MLP neurons of a small language model. Each row is named by its layer, matrix (gate and up: input weights) and neuron, and shows model dimensions 16-207. Each number is 500 + 40 x the weight over its row's rms, rounded and kept within 0 to 999. Numbers have three digits each. A neuron's up and down rows have the sign that makes its largest values positive.
After each neuron's rows, "fires after" lists the tokens most often just before its 100 highest values on Wikipedia text that the model never trained on; "fires on" lists the tokens most often at its 100 highest values on Wikipedia text that the model never trained on.

L4.gate446:436498529557471557489487503507539460541555509414487521471492519454517511504484567406545516552479511476557466409502468519540529478430547460497508474467474554484448512442499416487464552473524525492492477491496480471484517457481546518471546492523493464474507504494568520487470522482549485526460450440539506448521533530534496521514530411529496475496488521582503460564500454528498484514519544512533494483468471547495476496506539480500562462511533389518517474525423524496556506524474399530495498517438433560571437449479486478570466457432590374557485505478545521563478453537519455478
L4.up446:445487542504586486471488506427452494469516506456519459523531446449533463555500561583435500557524463508562438476508558538540531514442476530491463501387471487467606405457495495446412598467435473538480555496470429519499578450460483525443457480530488505510491531522534571433542488544524449543473430449523507475571496490540539420541519481529531533471521506535576447468446533526492567455535554556450480467491509474470524510477537493495557490508525471460554519517446537542528499516491510477490475573532443512514481507457472570434473414497483456488496549479505517454508489522450503501
fires after: " in", " qu", " con", " pre", " is", " sub"
fires on: "s", " a", "al", "c", " of"

L4.gate351:493465556498490505507531563466539513538445468464526502532485448556497490459474519530459520518471468476526475377442487557536488457513510480516483419488425546478457484491492460417403527456448441566515437433494497506542521493473471502500486476458475511516399505517485439470429424488550563592489487425453487536527473455511449513515481473521443523509536504554529429495477516472480485486532452552469473478467460566516514500519516507508488532538526492478494475538554516590500450480554476457509509514453478520547454532415501466445484504538489456455442453526524493499520552533496437476
L4.up351:526460493521577413495498500450499515575477496536461482530469419507531516477475509547503427536478500538481508534490481482494479504465519476470507467520424499475450550495546521411483474534537436543496437433529513484539482480450495527421535512507470516507516487564507488472501517515507540506528502559409524587532543504486493531456425493525520475597497561439524516479456566474462556459523514453454477519565497464522486515471567509497518540472524433433464509497508497481573438486525494403477530489497480409563520437511537526510522557436429485513468425483471490500512540451427541524
fires after: " de", " De", "ne", " la", "re", "ra"
fires on: "s", "li", "in"

L2.gate290:535582523441474498415529532424521490510527456580490525493523521446468516531516482528473490461552563465537480495510536466500418545500558506531503530492532592564523469559499451481559489521551482528498455462578558472488506506537521460458518513558474562470527478480513403435499508436483498562452511587544521509476469507494533539380533475489474556489506551431431557496520494515505560577476468481576487564488493506488583549516487434542462502526428513427461499488450497482474455494539452549516492423433526443471564470518467515538524509525566487514517500476501477503475481498565518446
L2.up290:472551542451499551574504452560536531481488496472463469489564578545443443504495531542505475445527464556498497500455470495453439584516540461478489479521513502477504479480472472502470470489482519520490503489515493475463496512517526511554534507526471465567516472486526476424497519513579457519552510496602556532533564510562486501525501527529482484447443511464494422466542469486429506493492474472542549508457508503428529495551436470402412478514473457465499442437490504532532562527508516393469499453433470491492593498518437565556503508455484499463512465450491367561555492504535424480
fires after: " ", "I", "'", "le", " I"
fires on: "t", "'", "ed", "et"

L2.gate608:518491440521497395479566476474519459490429480454496499502522516463580444426484497600513553430547488472547444546498507518449525586503548498513507449485542489495554474522546437477497464499457581499572507541505526519498495490451462452541453470505516514509468542532467473524465545532564541466537513532526512565493473476540490555468489527496459540541453518511545551503516486533531570527463477469443552465499492520525530498500417539481499435504499479542533506549436554522480593483464480439483546440559454482494491510462450520543434462537526491471553523553539523507493455503521517505
L2.up608:558484529504515467484485503427526493517460587526525503439550444450476487549516510482540467468432537503517443536485492547488492471448495470551524498493532481553450545495505498527448492476488546467488513494390520438545475497498522479462509491588546562446524419542519460539459486486517477478407477539490472505489470469557507506573534492523470549441525517457486512504531481483518560503534428449440536372546506415523546473434493457468497533510477478505470469482478548504405481512429518546511464491479487577526536497513474541515443516436449547522478469487493507490496539487532494478
fires after: "s", " J", "ro", "v"
fires on: "im", "ing", "ent", "s", "x", "ach"

L4.gate236:490438504510533520480509505502431512508533462496577522451436517505505524520449541456494453491492507516442570442550439520493457480429501544500453466452426524505448466455475472548547508476566494549487430531610466530472456486451480541509464462548502456472506483520453481566445408481580468549405495503407479519511513490523518559538478484516514490526545563444438523501419527473447507462548530474502527520468512464486565490504515529497476485448518554500541572536468475464522439443483553611604507506493481493509475492490544495461484548431503482484517425571489459508480515482514529547
L4.up236:516562515540529476523481521492476423432531520428523496504454500521540553492484531553557540544401504530435557508485517478526495448524544528541461428468490552447500507495493516485489464439498574498422436486500502526516467543557435497521435571518486540511454503488520512516504517550493566604481528465466516485513528464611517441536485515481581501541576512515512507533443563486491536463526485535494523542512479486499525441513462468545488527524484445519457514422443457515490518589550455521467475440515516589493418488487516529445460550451503488516560494577495470466541504553478448528
fires after: ",", " st", " part", " Pat"
fires on: "ri", "0", "6", "3", "5"

L4.gate321:533507571510528508488549444524491612449476513521515514504496525544395485570570474500536528457517532487512512434529533495505485494535492447464531667528437564501528554449466451505506499456598509487506485470501450444565468468438585505473535488476540536498444464496452431494552479443484464502506513508482579543535525544511518552503543442537462537499507579542493514518498521515502495524496464505507454525481513442496543551480499550514513497520458479429514461564439481509514441519479483488454508423454484459480485535497483466494494413532479491486514464502488496558528424513510498488
L4.up321:485474461522515492482520503557564468543510499523483502512524524441569521587470497499496520554475518408485493422499512444545468431545525512460486496474423537456584459519516521518515502508510470497548531536527506554433557494518427513435473477474511515435470538482545512543467512474466482507475498515464495592490470520550451464548448520492446483537528559494458489456467570526542509513467558459504525471413485517424550521470510560497574437506492474483490535465509576442425520511512460568570494520491484514521525467513586500452489452473491487492433530566453490511548541431522576513
fires after: " E", " a", " B", "E", " A", " an"
fires on: "mp", "g", "ti", "ver", "n", "ist"

L2.gate399:474492514503492470450549486506431521441553443532465506509462453452498485542547517538483450543476482489460466541493469466491591466481550499447487460513548564524488491538538447507466443486529552586541437504534528471425526545452489494471512519472538500543555529444523413569460496520526477552551441544500463522521498533558480431479511471502506544475517546415524458483460490518482450524523453532463415526515553510529615499539516456530436472449459496442518535507456481486557480499458436430628465529535480462498517530457525496525540540570500513492511493530491508577553466597528526464
L2.up399:444552498558452527489532495458474516534452398567469515488501428470524469474418496486476468508488473429470486521447477455486475513459571529517432491516512490440468548520542520476518537434547508546459452461436466492470522450499525504576518480528487446513468490463525499457616486488540532432542496521479466469493508505495534492482568476620439496541561538443514491455501524474556476463479513470523496526488497546524430428484490471548549444506467497582556530561518521557482448475439529561530500523542537468473500506483513428431516469504461528433458502501456478520479491526452490486
fires after: " de", " to", " ma", " be", "t"
fires on: "ter", "ate", "li", "ol", "ward", "ly"

L3.gate496:460509493459486520541526526494529546501501482581552511477399490440496470492438532482486525523553559518530516487466472531499544452499521466469540567537528580537519507460497533443546436448452468509523474485458565510548474530496552482472519463544580549439466500482567470514548505476596380543468440483509539514515578487509506446528494459493473550548518528580515520445494417519443517474470498467480482584469506497494557422522522460484447484506490507484383585514466575506443538459451507487525506570495508542550496487517522497556507505556485510515551485483452425573496421554531528406
L3.up496:525486423521466560482472505498464521494510418530509522496495421500497537463566439499521569458540497519493494487486507563570468459466516530493493518488565501555480496517473493489491508519468537507513476517466430517537431537495498536522428485424447554495433527521500448523457573526539470492482538573528441447530469476480470513457496516447454533475484513528493567579521508494526530485506505538545477562443481520430438511494527456505606464422491543486486442523484543494495478586547458514525554457597477542487573562472503459481494460498486476421559565503535555549539546514498475536
fires after: "cc", " di", " do", " p", "p"
fires on: "or", "an", "ub", "ed", "ang"

L2.gate95:509527494525414504475503536552548499485480454443454467473429580450497448515521457529483452539509558497546534493546452528449488466428542495579546489547493525518566478492446482514486591592515477535484519533495519502503498550480571480525477452528495491490532478497549484492497552540477399519533498525499497548529494489582499491527596485568503539520531502496525484499513460554553509516448509431463516458474557603527562506467466509435460452536416463495400515491460603523508443475494490515484520512516448565515528505529467438554498434554500424453491561519507495574571480527492486467
L2.up95:466475523510451553521502519515539509519494516551525508521515458516499546484498519525493438468501455558506470492483508506488476498482523506532540518525513489503445444527469550480541455464580517521524493522508449520533456561559435445553504485491536509477517510544461615521531542492492489526527533500528470548546476414425461439477421550527504539514502510525529605492463561498537472457507518493497470476421438496477506421476513427546467478493478479572478524518493494421416503560484514499475452565429495423525524481496508545506518570490521487563501564525355502510527420504514527476
fires after: " po", "ro", "ta", "jo", " Po"
fires on: "x", "s", "ur", "ach", "u", "ent"

L2.gate246:501451502514489447502465513498483548475492478569466487530487525500542475533451419495549497478487519512508530457454512535539560523531476468578438448472404482452540505485539515444510625493504485591512449438479471521482465472512528524550471477509543530493450481588534527516464489428543489531473443554498539392544534558544506487617501412553447434494520540532452522453524518499540536517525511487546504462501513562542446498515552481548531490482474524524552541506445531502539612424558566512537550542432457486504500499489467473473446490478516446464503539459450573504453517498493427553
L2.up246:492485576485455462525503510437517511543459510548427509460569447540559436518498467471503505455446534511469439517451443589488517464442474504522488562529506501486545529498486468463460523534500502530480427481428517510510561488508476460490498467511486529540518590522464421511492500423543534402511594528471545559482527578497512482437569525425478524478514541482505525526501518517431508487518516469523553494470498536525469630499542450590560524501451537462530518452442442535504554403507450557485493469503595479503508546505495496557505504494484576470543510487516483509498531512496479534
fires after: " Du", " Ca", "C", " ca", " C", " Cor"
fires on: "ring", "p", "th", "om"

L3.gate483:456533579543551475553496493500449573449513493491424499477461397481505504457475480534511511608485558437522489523432470464562521478470548493451466473498497494496499461543481452507450521529521397572546478496503536464475474477517440481561460476487548467490486462546545462452437489470508430566470504459507484450506475508497515475580515455500551507444520487521595503483532506506503545430494569491527484430533574529560543463484503526484528461478496546410560557544471534463534450492495505511466525519479495546528412438520527502544561460535495476498554539577551468484480518560492507532
L3.up483:514532512473458532508496556432507510532528490449471513447540501451472524487530449570454500527464494462502519484477484508483557553485539511418502558462513479526497417508503548494457513477465571591517502529559465486466540550447489516510484515539500503445458508413502549509476483472495468490517499465522477498442499485518528454429433547504453524476467503508554474520534439442474598485481583427442463519429527536422498515440561531512470457506506462490472496477450513452478503492494501522499523541509456537505539482509542542468447538469472533473475491515497514513545505553518402440
fires after: "app", " dis", " part", "if", " term", " cl"
fires on: "ic", "ro", "in", "ea", "e"

L3.gate461:508497560470552525516538482482514529530479548538481445507501479474557516532498477492505540443465548501480529474521497603477462542459499502543540520551440466457420486468478471462476528483525493543557384447480501582546505521535462545463496397489501494523413497516505513525435520393519540506428535537551443498501481490457507535462538526532475432497483490437503464447479579424463484471514456533563475512487521454458521445526460511516418498557548472461483526496525561500489518536474477521477620457511517519532571509481479476478515489546492468416526484492555488452481543431516528512
L3.up461:458442404413484549467472442483523465544456490525401482516513529457461585482512511441452444476484455489448518507481438483489555526549498445506539507455458457492465502533460523540528578420460509477498484523498547474477529432611495515501485500520415416472471524516481482511512480471545477500530545490510436471533507462451581492453578509512517436456502489535547471537520467507507522490462532494531486492498479534496459536457560540491477462524490445465491479460515496435526479531534547500539545504452457474631450438637510549494515579474503535594475573437441490543440498484473495527
fires after: "ro", " Ro", "ba", "ru", " 7", " 4"
fires on: "s", "ck", "–"

L2.gate276:469516526556445462471494508482485621546478461532489504560511483429513466445480495547544469575509410509568469539387501413420485547544470518526478414457514503496581493511531473416465458480496572556482427485476439489493527526524484463526517491516510497530493504433492536476541577524445510448447528504540502554502529498531476483494510472494517516476517516481504543511542473526479507492484455465518452462440495449501502508504432479500491553543427505520504489558475522482470476553505500499511454432585437455553488446541423586476506465485481423517512481509487490498528480460422493462
L2.up276:480485533532523578591463481455501454594497482508456421434520485528603459499497538515476497504441421512520498485550482498442482507543473514548491545541511443576566517444540462500495449532488424450470495406475500455576437526502537589445510545542494528525415497554546458534471506463518436547523419496473494554455545513483536548512482486475492517486518543512503519433499562560495498496482453434525492519571500478497492499483477510493499530527490484451409466455486565561492499551501490529489536475477549563482515515512482486521463470520473400503505536399502488528470487516529543459
fires after: " ", "ne"
fires on: " |", "t", "ne", "g"

L4.gate670:500519481506491492512525545475496529519538501495512442506486399537489534507501507446559525507481595519482519484514478470523513467412392575492560485521508551455484509532463560520512552555558470526528459501433497460518450528529458512501475479521559489475550503562409436529462431540511460503553498465541515466500432549421504454505572476501571524558486511465486522536536507510420474471476562476485509466469570594521576540485522528468433454477467536492495494447423498485550481506516546516460492498513589531505508509514468570462505494412478519475588503488474504497404484462464432516
L4.up670:496415459542530491545517516516515510500485497491522454526515458504508473488502487556508558503487496505559483456558540478528485510573496473475531462540461500445519561535441537507523516537447456486469492482448439503432588476429501450463527463492495498420485529474474506487520495556527414512503488563518561512477507490462482424456453436476471478477477446538470491439458499532433466471542451506547492510457470538505532599481424468498522437505446527580458510478405482531513479488547529510499475533494499569468507504393477460528424513500448503538471504508515414515511574490529542464
fires after: "\n", " In", "ic", "ter", "u"
fires on: "==", " office", "ip", "ial"